MLP neurons of a small language model. Each row is named by its layer, matrix (down: output weights) and neuron, and shows model dimensions 0-169. Each number is 128 + 32 x the weight over its row's rms, rounded and kept within 0 to 255. Numbers have three digits each. A neuron's up and down rows have the sign that makes its largest values positive.
A block is one neuron, or neurons of one layer that tend to fire together. After each block is what it responds to, as a language model described it from the Wikipedia text at the highest values.

L5.down55:118151102109141062151171150033084100157143129158080082130110139097110113157112145140163160050169119145134154140109149141163121162105109066099139130137130182158145126050162087068155088136116099128164085119137144124129078121184099147151157086096139140151134158066173163054130099109122147112140161137176133126140129150110136149152130132094210149095126107196082158099123099168164170119173138065146140056075129071123150170112165092130137114097146081077105125065100181148105148160141123096095124131105130133098139135
L5.down111:062101114145124117140147138125164060223090135099141129163133087083109103131198107142138128141097131085111134162115098108125150117128190119106126107149101186087068099193127088125146124100131142108118127107120122080127186171189149120144152129140179186149124155134136129093124143148140125120156128090146170141130053164157196184064151109102108117104057141141118151099149133108108144116122120157117135095076079133153127165128062147174116107107112097129170105134096126161122123146137124114108133122191169132113102135
L5.down327:107183196161147097113118157177130068160142174142146100198160170179102156151181164166112153074094124147095181106136080076140142158140114143081165068108106162174179126108172117129094127176131130174129109141116138176107101089042058099122128096146071100144151149190165143121120164147151130156082127114130201112126135142173211163105116139167121125163143085139122072132163067136128147081163103091163127094113145091143126110132123121096138078118132112115131117134132128177109127108062181135115068089137063188124188158
L5.down472:159146159167133112166122120117174074102128147120131078163151089181131181134148089165139121124130133187173164161167105058112167174082112173115157114103048119130138106151160111147158119164152118098065086146151134130125160136126074165064141115080148083148146117124162113065159134140097129067112249117135115097054108133113121150110151099099079117155158159113142159125156141161120110111088108139162112084128137111111143147112142081107109118124123160161156108133098103042137170120151142088144187117154141105099156084
L5.down606:212099149132165128145147090075098178187180136126098153110143142206098094076059098119181098156137170148136164138135212160121143118086105131148147176194141204157094086109102140162118128115137102131114182111103113150143118152118112114156122143154121194113120116162196144132147129112199096138090141132149111121136157119117085140132129111133107197161128116141118014104091084129166149075140106117171124072081135124075115114088069111113126086151187164109135114136131216212064109147142099125153111126113100112127106136
L5.down753:173200113202145153149187177207171071070166140130146102048073147160137110154128092132131128133055129055141087122159076148148135133125180138057107120126148086118068104158083122116153098142180177100113129140128132136116159189133206145075107139146104118074132132126127158062141113136084125122079177175112133181133134128149105153100101106129107175075164141096090156137143143196150117079136100120167137156142134127123158089087162106148196172093178175119129163148143137072135146163104145111196136181128137091115141073
L5.down770:126164154133107210076114161106104101151151139183105092117122115115107149152191070097150144083119116118137142177146121079137120100156156117133132117100085153117147107068163128091093097133093168140118137114108063117126135144075141155114176122110146152121121152190102191080165096099154125136123144150089117134163081131117179116091190120142095178148092146109125134099170168091120089158157169139104117090179120130065169142109118124175139174064134076192145147169052088149133122144177088083146178091212163093135131127
L5.down802:069138146102166065127087130075186066180078072158110123139066110082135110108118132160155159135144123142141149131122161101145109102118145138096120127079159142127111147130097134106176119115101163064144115109083121135133160139122160125080138157127147146148159126160131208124149138201137084168125168168158119160071087138200136189070134127097106139144120118102121118084136109109156110136113109053119180115078009174127103127146131161120120171135164147162146124115126121147142179120165189129099096183099123093075173175
Tokens inside tables, infoboxes and coordinates, chiefly the colon in durations like 3:36 or 4:38, degree and prime marks, and field labels like Website or Genus; also "is" in article openings.

L2.down942:127128172196135145123144191097090118142125125186064124132129196147143108100166141142120167115148097156105114118108216150075156115178085187167151118157138116182121098082147129180137123144104159131110108099077207102124164195085117146157098134148111102070113097125074160147147104142108109168135103150099110216142131116121123143198076147145114131105148085104143157116119116102102114152100166047141111159107108133154142152141109157139100135142135132151065144159149158103134178105151137072188087125095182162119141111
Decimal points right after the whole-number part of vote shares and table figures (86.74, 59.3), plus degree marks and mid-word pieces like ef, ap, row.

L2.down992:123130105132122135135135149121163127090198131117090105197179141072133144143000151152091114123074152076097176113158075153145153122164105092114132126122154170183110133090095113123096152066101078123116136135106125135129127149141125138117146104108165111120087164104102101072137132098163172056136184118159112142121103109146098120129098123150116122128137163100120180134160096133101116125119107157150104133177146082137113170138123077155118118107138124098100132122118114112072069129148160114153140104103139126175157124
Period-plus-space, closing-parenthesis period, or paragraph breaks that end a sentence and lead into the next one in encyclopedic prose, as in "Pennsylvania. The", "2008. She", "...). In".

L3.down24:168090167101143130158161089126163203128125105119111127167108155164113118132047143148115101130099103149111134089158147131127057142121178043135149106077160084116167130121189122127079112073173138168121142114167136105145073131133211148141089135132097043121134149148153114136115097131169112134105151113109130139157155141100115138150129127140139106154096137104099090105102134085137188105126119074152160144192099103110129162145148120137104142130083116119147103113172119136126170148112148122171107115136150088153171161
L3.down141:197153076101149145165150136188138129064097167056124101188124125172059136108152127144076087130111091109162112168153180152157086169113087132095140174074155085109135162123173141110097095165126122104149203114112147098124129141180177102083135140140095131154114145108147087133135080163091080106156131136136086122139122140167101059241142124165078137145187169137109162158107120151132159138144141193160088139122145129157164141089091116141137130114134118128119166126188101157191133132143165156158163093133136133099148151
L3.down373:185173156101124153186182101189070127146097189144109089191122122149116112120050126150176105121089107084115097139119139160083116113143124120078117086101119093152109106117189091129159072086170116092089091121212097072114115109163108134187076121089125087100186154125103081144084133134137092137097113157101151138111142146146086103169163068151142169124121085126088079140098179135160124136146110080204121092166144111052112084137152130101203164112157108121068118126147127118155100184113107091142120113085102091127170110
L3.down423:140136184104131128180180150109104104100062110160125134204099141178097147158075136147120110085102139127103119062154199132156077108101163090118121134127132091113118133115186114165091084121135071095119126157130095063127126088149150167132075121140084063078112099176134074118111130111130083070112142107109105157161166122133110102126094106121121136156134103111133108135090154130132151122144095073112156139167135147076160084059174135111117109125075110132070136123162090124211132138097142133123109134150162102175182153
L3.down571:153147152173120149152195120135149160133075110146155151166069116119125123086073139097136143123140178149124134134145126091128103138171172094099179125163118137131147150182126120124127069098168144129146156129170120097146071146159187089128124097143151095095079100182158128112111098123138139086141173107127143110128173153127101127149154108135088131164077095100062133137134118181096126111044108094129158134163124111126098151141098096151104101138123110123167162148152145135118168124192147142127116111128199119126106151
L3.down679:113110136111122148175187150130105115092117115136138089102114108144087159172142106107166130164136155102075177174147138128115152134093177131076138135125168112114147119122114112117182172131119122116139110127102135109121095061145115140145141101178138163160123167107117150094145208116123116133106131102087112059128117120155162141089098124176075126066062142098098100110169091127139097145165140140175115116155128164187186094116146123175116092064172133140118112149145176148106142115096122138103150119031103176163145166
L3.down892:133162124094109106090151124173152149158095147183146110136144171118069099104032141144092103108084145152132143073121193156108069142134102101082120107117136119105118112109178069105107083103124089176138156049120125124110121129137129141125092158096127109103160160182147082146120115094149131044146194080158122108097117132146124135218162127136121150118143089147142126108137154116084160169125104102113079200143154123109152124099095124089116152161061077146123141082127134128141155157152147104138110144121165085159139146
L3.down922:185083116066147149178179107130102168114108144145112107142128133136109129175076123126127095097090102076124115139106143113106123096124218074155093160144163048092124076149197124106141122130104071127122165121124124115133116113171189160117135078142104091152113133126130145087077127119090115071119139125108090149140104169081095140175117143148101117171079145155177113147096102132125140189111155078134169138142133059122151104099119096100090171122119143124055160141198162116156115180120106134138107123144158176178191181
Plural suffix tokens (-s, -es, -ers, -ations) closing nouns split into pieces, usually before of/and/in, e.g. sides of, rows of, teams were.

L2.down110:189148151088136130145154102134092136112105142098092161200059115143093116139051106159114070181089142117176064149165118152133110102089153106097123181097160133121143091127168140105077077140119110160153145103162090040127086100154187121174099140091143129174120113198141121090138094163167055080145189166126080127171183167124089154130098073189151118166126151187140152134079110140166146129099188125146140123182095172095097066155124133124153158142114086133108133146103094117144165128113101087094163101094110098125137166
Word-final -s or -es suffix pieces split off a stem, mostly plural nouns like colum-ns, method-s, academ-ics, plus some verbs like grow-s, attack-s.

L3.down11:147096171087122121162153078081097133153041169133141105180137103161142086188125158074168124091084116104125153189147095141137181110097100124160087137093143174174187118133162163110123134110108125071112182149144196112080118203154111126121094084164115097132139153106133119133164164137107156114120132148095138098135142134110128084134114110163147149139126130164149144098122136080144166116120130101111166060097154058137142132183170146166125191140149170131139121131122087107109086164122174097091152162121215131171132116
L3.down210:165135134112160191089116136145115177151109107112116127162113133197093178170125157138087113052129119069173156079088165159173159135139136101083053143122140119137138127066075097091158104098168165139132135148069144140135111102105116188120154140142174139099106175154196162108101075114065112134094172093148157108165158211097123105118114153145124135147136129066096171122152124072082157146098137095118111120132171120094125129072138096079125156167098155154153097149150086134144145166166144155072109150184131121139097115
L3.down383:133089117135129123100119130139117155195157132114091101106131162135100116087124146131066077147061098113153146104101084108134139105075178104163066062122122146117129121102134072175113097135187166111123139064119133104136124111159107126144124145124104147126140154143158144062064145093123195114127132163123108097133139106111066144083091079098126138137133075090134132108137092132096160141116094094154132218095152151156062091145136127118113139145066093106150117188119180060152059107157094106033130121119165079125083169
L3.down583:134143162120124145142077157117172176110119086145135165158082164113158093106071123099116118111071106143194162154089162144152172108113165110121149149121069178102107123104119181181118129147144151108128067132109192134153124124115181151124107121091124124071168093119154134058088111110125101147150101132071081097149164139168132175115152106130148093193099111152121163129110128074161140156098073087112167094111199141122121106139109107178090129161125124161121128118141111118120129167115159163088101167157170129121134133
L3.down648:100134153115166057130186163135103124068092152155057167074079074113115127107127155195130164126097117121115148135095152086105136137110169074144141090128121151132129125134198178141162098091138128145139130164116156153122169181127176137169094084053099155151094096122140126120130099178117069102133143134125181079080081164165163120143090133146208110092107129070106188147072149063128132140102080153098101109161171169110097183123103121101139097112157157152105074124101140111057121141103117132063158150108145134111182114
L3.down692:119112126133158102166122148072139125057144115059115116132122111114078151171059103153151104132176106151119178190088151122149109115117070114144064141115118125123153097167097071160156143104135163114141116065088137165158183101086135159139150195135151088072129136132127074103154146110159154148130209137156122129154118175091152133130159152052102104120116149091148121090070122143076148111153109093148075152135176159122108140095098107150121170133070188095160110147165151178103181094119089148033124119143149138075138089
L3.down782:115104118063111165120107207157148103138137145069152133159122134184110089138207111168118105106120142151137119094139115164161172112077162082156131106119131115151140138151152089111123105107174091105153085140115115107132207091103102186144062136162092176173100097181068101097122115189150107112103104151194089072140110155075164139155138152043099107103141121156121077141107141149140123096153092148147119132090155162121166174126117091178122149082115128078203146072122176124112161146114156135193103070129139124099174115
L3.down985:112163098107121103114127126125175096078115124132146082178136084199178121133094137121171147093128148101141120177144134119151098129075155143090095105181172091120166130116080071100181083157113135102181154044147155125156061124131166114133169152126147094088121124119137117086156099094054132172175116199064099133145135140177111133183126158058108163188165134116128079083124121150094161176162075115082113142142113112119096102142137092094200100160142090141106146103225127114115206121181163127113122112112145141156140165
Last word piece of a multi-token person's surname ending a full name, e.g. Lenn-on, Tur-ner, Wat-son, often in sports text and tables; also colons in times like 5:00.

L2.down275:151111076124061111083144119119143089132114143151107126185143113189137133091079114072077178066174146136114109135104157182168128135088097111134123152084130086100180120135158138113199124117139135129110117087058178116157127151114147097112160128143127154058161196151128118192110109103130152149143157150151142111142129131105090097121163145173143050125176122100165121156101103116105173121143151105136170146143134122062103105106123166079138095145098167126141158165086141148141110167121126097114150126090121130178170142
The final word piece that completes a split first name, usually followed by a surname, in tables and biographies, e.g. Christ-ina, Juli-en, Vlad-imir.

L5.down381:122168168110154156099212115119078086143114133193073127177157121114098120126155126127174154154173140115130107112136163165135156108139076144063078111130122178106135049123179125132095117176121162113180123114173077108056098164091136155153131115142190143132134063157153132187118111106159154135145120144126096138169111116146150110116133127214150113158142123153149175159167133108100137091105153152152171134165112154064163075105150125112147140093140139111077075100146108072104184111182149093109078133080132136131132107
L5.down408:164113094103127202153102151078099124056131153202099169190110102117113159144135106174111101138088073133155119073135145138106146104036086154161149138097116105126085144110141159118151139084147099112157164129183102061128124129093162142208116137124092114091053116161171127170119120160108156057162164169056126116143143125143107126128092160114142138117112114185124097119093120115102104147176051090075115125097099120076127112129188176099137131098072146145111125137173128101141155166191113131191137128112105079108083128
L5.down417:098139162087147158132117134117142188157161068150165159146096101178111115174052122171111140150129114127179096109146097107061135169149090113124111144143108103140134130169126154137152128115064071141126125176187145141147161210095178093166105182145114137148089138189121101133135140130150179175133099165116128109104111142125163149113106113073123159143102153136165119097150112103153094081118130162121162157158146108158170144177116115098070099149119119134091145187111107111157106114119114118124106096143152113103133112
L5.down557:101160170123161172101146132090131149125115135143103073118184159106157117120186129230057101121159144158169111142125184187133076133156122122102166125109115109112179140136104151091188078163181126132148156093122104180157154147043147136105117062114175126081130123136123180137149159138119102144074113097131185146144128155136120130159160105126184115089151090201154125123099206195153092161180146127148092124091120141149114090175149167152125178158108103164159131166183144117168121128142186119151133102135118064078137100
L5.down597:126162170111128117136160171132170108078162183147133115254112138169090119140063163127135195135118083150116116059172101149130094164105140122114160106089107147083124109142143105068145129125161173177197134131130099086180157146058118085145149115157115133190128155165166157167164107113167088140138139160090186089137177126134170206154122128139099109125115076151085133163162136194144170160147140078119055088129140161112173146144156104173137211102101111131119142100173140111122123208203147089079121121156108199165156142
L5.down626:135130161117122185109183114110185128152141111089154137144080146049175150157185151101141170110141087128085117155040091151113152127116158106105097116157088119114105116079151114136134110087071195151131109155139131124156120139117098142126087103123170161114151111132147129120107085145191129160180061194122134115170155083132133158154192084115138135135132114107174103109102123118099079178117076151087104080064151108106140098108147084049109109102118152159150076104167136098119109117086117119140103125087164099155092123
L5.down954:139127137079120168127110128089092167116089121166143160189101205138129160131096131167127132196107123108141111166154150217144097168103194109123123164113141114174146151177186119103116136131093098166194140108082087097121096125082195126139097121169158158122067142198106112082109115099133141085142191124135138147147162075133110132137164125193140107166115110155075149124128132126157155149135130067130144155169121053084107174148103096099158114171046135121145149099237116137177138084157138106109129108121098096133130097
L5.down956:105128136085155141134096117132075105108121134105142153188110138155086141121113155188100049110099146158160064080128107151113112148129091118126078124120105082153150087073161128123105109173102188133131136151113108084105125182097125093123115174110120097098094115125114071158093186094105082125142137132059123173069117095132178107163164143134108073125152169122103206164137120180138189112092142147143143125133137129120117116116144069114154122097119201159071151163167196170181142109119090110114112121126023126089121135
Final piece of a plural noun, or a joined pair of names, heading a subject just before its verb, e.g. "These pouches are", "specimens were", "Mark and Jonathan are".

L3.down91:121185095105100117149130186172172199091115089122189090152143069112127069113069137050105120087132111125205094153161150185146172118081099117099103156170130127123139118093072117125149078101129148116157119146142200124130060113147136165115144163134110122066108102116149182160123173107148098140177125163106044143096151137158114103145131090161122179177126119121136120117173068133093121153158137093113170081148181125135124104078066142077177158155075098100108212161161150132148152185085113127095147083130160142139102100
L3.down246:174136081125096153165099119147134154122179085170117077166088122185095110079063114063132115083094125104168090150148079156115116178113135134142112139159157137165151136156072160174157107125145100101074106121091145137115098114142145132114113155137136120094178128151084127154075110124138122095137141112124119165124112142171111112113090056078120104130082108158203096144140068096114126063134110097160104139130087123145114137146119150114074176152111147130197158080133110119093103177142124142132114119153071110156126101
L3.down280:122097174138126107151091102143125139101153101171147169069150124099142037127009142065137137108116151120126106124155166090157183119128156117119052152134153155191127161104116148121147167162075135109150153123046156128143100048132078144117121103145094121119178157159110166165155045153125135125176130078126142139178129144139112100180079034109100132147141049133135151096157126140057116136067103109050126097113106084131194129116138190098117142144124114062152085093062069105071131211131136084120112050112167121155159148
L3.down431:126119169119075126147093131140145154079093128148065127203140064180104124130037108096124146079162129137151122164109150151112148089082147132104163142094137170117195145128133138133159112139149173138129122114148187136170089143132142187119121123156115090047094147129115140102105069111113118136174145133098135115139139154129137157181127111076145109123144108093162140151118099074075151125153116093092103114142130116112098132101104122089157163147120159133091130100194102104124147156166110119008159134141155134134179104
L3.down475:133167141125130122156099157076157140109104105102094104158136138205106111106165115080135162097141095126152128113149111116144082124131062137129074099093159123119156149148092066157133131139086125138110123054104201140142146074146119118130137151173155148074140159108125146155098131098120162150122153137155116134149094127126127060134184127079100073117189122090116075138151127115124132134106124130136137155102143120165117133104133147079153151117088181114171095134166120079131136106100163123098114146118119091171142125
L3.down683:146169107110139133106089149080171178158151128137102119111124105175078172135045099075124162106140140145143190160124078111068115085125136122122133122109032127174172113132096144104193095134130156141157130150107185122121151146133102135148163147195104128067162142145118116125155115087170090117131136123126145126159104113048124103088117134133167082107153121112123140130176134131155135116090109109191101164142182165140117120126128150098172137112114161099132173172106084177135169107091123164081108069115152114148149174
L3.down796:103128092153086142110099113142181083137135128135157076080154107157150072070094081027076110047130141090143103133116135184138146117098135103112125086160182107086157133105138189087155136162138135140099145122163189104099074143113125100144117106143120103079196095120067134135080151084094109137107138117140046217093063096165145120142115091157191121168107104118127091135145080091109152131132146066092159118175190137139129096124135126112152120134143155108073143106128136109113140141110150120183125020099126069131163099
L3.down800:168125116115100148109068140111121128118107111107136066090159103168127135114071096047145158052156118152177122171085138187132175147081149079139117107078098121140134117150118093126198075127118138133151140126110223164127076133101098133111184118157090121085161117177114135099157117095093140115116109174109151157095112122116085078154163133121164065162151084114139144149123119124124150115142167097119170143143158126162122103176136137072126120150161164085114165100103128112124156185116181136103136095129152124114170131
Final word piece completing a person's first name split into pieces, just before the surname, e.g. Lou-ise, Kar-l, Decl-an, Ray-mond.

L3.down130:121114091105069151119145130157115112166105068122140134170091174114115094140183152066148103162132175099115115097138137101098194088108152155149100100107104104142186145085077127110088141115163084137117160174085113060140140108093136179171071123153148092099218168108123146126099207097139225142096054086098028093134157123139128129120138093184119137109112127161171138162089168102132089111123136111151161138156129134163162114125115141082105154133096098200159101141082115119119176103082159113171065126162112130098082114
L3.down197:134157154075121158143081153137159140124100104105140133147088158141091152148127136137086150153175155160178101132061162122058092148152116092113159135109110112131134161205173159173142166088113106164094083130171055145155135127128149139193163100168136112110110139086133128131137130119097183115172130117139132113107112165150093101117096142127125129116128167130149050121103117149140105100044129082098114119120147143154188070118107149090141158120110219136226188167132162078142128164079163162156141122075100130135123193
L3.down208:155103143122144136146109070133121164123098099120130121134154123101141123169048161062115159139095119087129120207109124137095133104132167145113098150149112152093195087114136148107130143127104204106131168110130208150113079140169228165131102118121185116135134180101145129170160098138167121158109141169031147072138178095109096104134109083188172167143127120130092121131153201148099110119119148056116152101127182091136132144166117095108157119174089105131088129108137126115157140147137114061162078129192132110138100148
L3.down229:120178132095156098098187145116148199175152111171095122101079127137103123153094107097158136075072105080103129111104186122108137101192136068127104154158102122074109141174119118104092128147133163156155140136154175180112102150042137135098095211118141153137110129141136194119145128131123114153084044112082111079143120154123167129133099135138128173118110103196104135118065190147128100103097204142151107133149131130122105141117108102152096101096070154109112166075042138151180108117153120068071127112120100144148088145
L3.down438:130102122072094153146152130073140148157146125172108175089091116118142110148072072137160169159125186163145139149123121146164124116108128164155093118132141055068160076119102154133096174093074094122114099187173065098107186165131143121126108089164175181095141102157167108055138134073162137142145167143112154089117119148134110104130130193101107125154139152121097133148129120161114090154136167121125160115108134128156120147120146122112121167090131125171087192100082087060139119101119201123127123114071136174148119084
L3.down655:012088169131121061091139154160130140102126155106143154081104142085149101162132107108125102117116134102152163117100076122107134109116108175193097115152114161119125130136144192152126127108063093191124113099154041144080105197126205069159124144107176161129101147085128098127104140098094141125141147152170146137108117139073156146126096123136094111137172122117105127110129159070147086150123097125104195141163167224096072131090127144152083149135097066118126132113104084096072079099124169121082112131147117102099171109
L3.down813:098074103098103133127117123160107129159084161145119115158154096129138135119110111113100099162137097141143125152075160120142113168150152126175094144176134080090130199161100150136112122168108095153093126155184131132116146197115137182108085148094085154081128127129056107113115140133153131110190039143036082131068168131152160082155166082116153096122135149169178107124109104106069148112088033128096160075095088122111054134155047118140141126102066167152079139101073113124106116148148085113099165118145072185130123132
L3.down884:151134108111125136142087136162073157155148109139124118153117199199143106073090092127067144154108123147116123149123155173111134073118134124142065148133111098099189148079146097122117093155134124165192149106205128169090135082124098117083108075100119086148101114155166149142089106119138184136156156125145121152202175082160114083134094078142148151154124106081117188136177096155145168094133072101132135025129150028192185147131141102147148210132151164097173133092179123115118099109144086087149104152182106117170112155
Periods ending the last sentence of a paragraph, just before a blank line or section heading, e.g. "…four touchdowns." or "…meeting rooms." before a new section.

L5.down48:112106156124126131140107132183059127114128185144150159144168148130133107141123180064120145144166109182125151109210155127172176191180148126170101166099096130156157106138108115108104178087089062116156068083154086109173124117132114137131122099104114148147121141149088125114075145114130147096136111217149125101093137129120150141155161078144157165109099160174138135111118104135160107138162084106175144070131154156148106171135076161169130150152155143110132133098132192158076098156088145115168080156129092111095092121
L5.down99:132136120157059130148166173150123151133151142156120103121132103134108082178038167084081124139186182122097131122136113152143129135093133140193096123141116142129143150152118144135122143118135121130113160133158068117169095103122070152131113119105130157134138111169133162121168143071188165113145091126118074121103139076092115105118154105098151159131072103134094136140141124122157105134168137161164079127172130079117114113088118128150114125126097083123147131147137145125154124111082183058101146150141159103216117123
L5.down109:139133129125157060162117119099120114114110090114115056158145121133117079120037117126093160124118165165105119160108144101154128161138109142168194053123176134127146147122110119082114058113100110130142078201093092173159149081207164082065153124127065137087125104141134167125141068093172143151174067114110161069171115152125179111151149132100116114070133094150114125105096139141090167140128137088146183140180145135134137119159142135083134094164150103101121115132092134172148139176160154119092157101170107087218137160
L5.down171:134082133131105122190154083104117134116185065153131095154196144177087134131068140083189145080156103174096175125169143135101155186156160133099177165140154121076255146141100113081152112159166151141078131159117070093096111148118159145114172082071082108181138129134088162111080105143092175072196213133101124150096088157142096140123168098109155119095130172124150107093143118126125138154154082135137131129105136108127172121134107131093131177184121143101118103087129145148102135182168156177138151127111107086145184070
L5.down414:161084120117167086099083151112122128154087173121154107186154127132155143114127133124089114151173119141154082147112093237139128084077107110135136155110120129156112163124115127120216186119221136150108076133124107140141169153118103145148103098173136100058162147146136165106102179132107126154187131138117142125106076086108082079180138075124103130141120139137150153098124117105124096117138146073153110000126131146189107096057125120111126104125118136105100187162150095127096088104090069139159175118178135134117140138
L5.down471:164097146140110132045151111108113159130125135090136106126162153117113172121122096124123132125092187154137153104122150147163100117143153165168074105158146071118125088068180175133109145160102146153135100182157097108160144138110184120186153157118116144098085035125120162120156124124158134071126233128102121139159109098090119165137131150085117165077116171143137122127148142173111064175156122087117133168138172109104062094149140169128089142152153132144103135122140160133163175115134121080105133100154128192131167107
L5.down487:151120158108171105109114143118081130089118140151130122145154147092130108189078060151095122121136140137151104101128095114114141149071174152152146097194160148117128047130120123147196174103122145123111108130045076086122122110146122136148136120118204171158218043121181145171134103164108125136144153133137164171137082181116138120112175158133157113132174166070103128112090177088112155151182095126156131179125108107181102153116164134118121161147101140112173164130098093069128139173152155151161194120156046061083170122
L5.down595:106206116142146109148086143083174128158108096142103149106093111175136130152096134060145091119130099096110141121077145105140106140172097128115071094130142149179090169114124122148113121156145123133108130112159097103179147167107103146047148108135158159162114173120140162117176161105146097139152063092099124075115164075135154138093125134167185169188125110129150137141154105173114096167136126151076141131122092154127091128062113125170132159152169131115071195072081135101138139106167114153108177200109148152078139148
Final piece of a person's first name, title or initial, right before the surname is expected, e.g. Osk-ar, Georgi-os, Colonel, Marquess of.

L5.down78:162117107167131139139123122114145118156085131098129108128087130207107145099192112110148124155149177141109176148087136078149092104157152094125144113139107172098116095153160082139143079191128184099179096102056131081103170107149114081113143132167111084158142105154109123098098132095197099140143111114088120132143094160135181117112100165173103133255086127098168122118148102144166097147107167169141157084068102129145159123118111122176079156110111122201157155068048074115094111125122151140080108130115135131117136059
L5.down325:163110128148123103139150142078121133156223123130147123255162117121153124136000120135089109160136145125161138135129109142154144153107098135184166117133117131177172153135141101112135103118157125156111101204137114156159163131125132131127079098091118096150122117089090166154112121145169168096178227135122126139128157178124119136096155113103116126132134123145113099106095162124109135124141175179119150097118101130205124149163115124135130099138192156160132077142131121125079156106143084143127148142147134141146133109
L5.down343:074186157127141132144158124131072154181153102108172126214157138125098140050082143115108145119107124105087194145185156155118154173116165096133155121080096140108175146093076095129170067072174091151102103176089075121180210124134092094120093121116117102108132090124102143117107119125124159095121136157129088138117158145123192141089173120129125105156160081117106091084153177104118119162134101158166093129083100152180141132142147116092130163140121160108096108131148100095115153108067115081129134105159154133105170120
L5.down403:193093086126088118109078125134123128128183064092187146149101115155145125120169112092106113158095101127190093154161132142162083144170109058152060153121121198092128150125120150138112120047124143204123204161124146121101167151181124169132124106101090112146114121073218126128124096141179171175110141121118094090155124051066169175138074132137134145170166148140131151076148130145178163111205124162088058143149170125174123090070110115110103177127112110115132132137129125169110073126080173094098115106185107090085114145
L5.down448:186122131152123124161149136144103185138134152108134176092138121145085109152220148143159091088184151108114154096066154139147112121086163142171163110141116104143167183084099173104133098138155127128094122157154155103150153106119102140138120128053165063140138165220127174126068149078122081111148134160105125166163070148121107064105123096075111155108118083145144086134055187140121068159149148150168182097177133116138147133089158098162156102106159089152076115092095087098113137075155124141134144101120125074123174121
L5.down499:137106114137100112109094177125140166167104125138137074185159104135179133101000105044126083142078149121096176130134086087137047119123087134136102123136088127123106150143127125139082129139122146131077135127073132136130143125146114156122138113144074143199122111131161105143112113094150127076172160101142206108087103080112082171074109211134104146156148103187136084167166126131104065097145141149129116128179172146088102143168145148136164091148155089120133108079149120138075135074121112153147084101129120136106142132
L5.down627:103166173109128114086142118134126105103167163076194148126156084121151114165140135154074128106111146140085150148093072131148167178164179159151116072178156178094103075120117115176164144103085160096120119138096131138123183116099109130097154117138118176152137120156128092078136090136079095112091135134067177171167138133164132154134160158090104115189093095180137161130126114125079091115074145130113159107084122168146194127137163127166128142090149131090135126126131123169096100153075143075057154146126183104100192078
L5.down695:117078167128172148133108069132143136103137127132083151063116113090097102128111171132141108118098151141109086143085114099186176100176135086183148073113060176148158141150067154077090097103114104118115146098125150120118102161155094162166135096105138129074113096096131134094089141106121145106109038155136129140101143146178145121170127108120117156093135113140179155147137129134110105170090192118106124107160132136110090098154095155131096106147085128089089153127097136096168201110126132150102123125135127144124122096
Sentence-ending periods, often after a closing quote in reviews ("desperation. She"), plus middle pieces of long split words (unprec-ed-ented, ob-li-que) and digits inside numbers.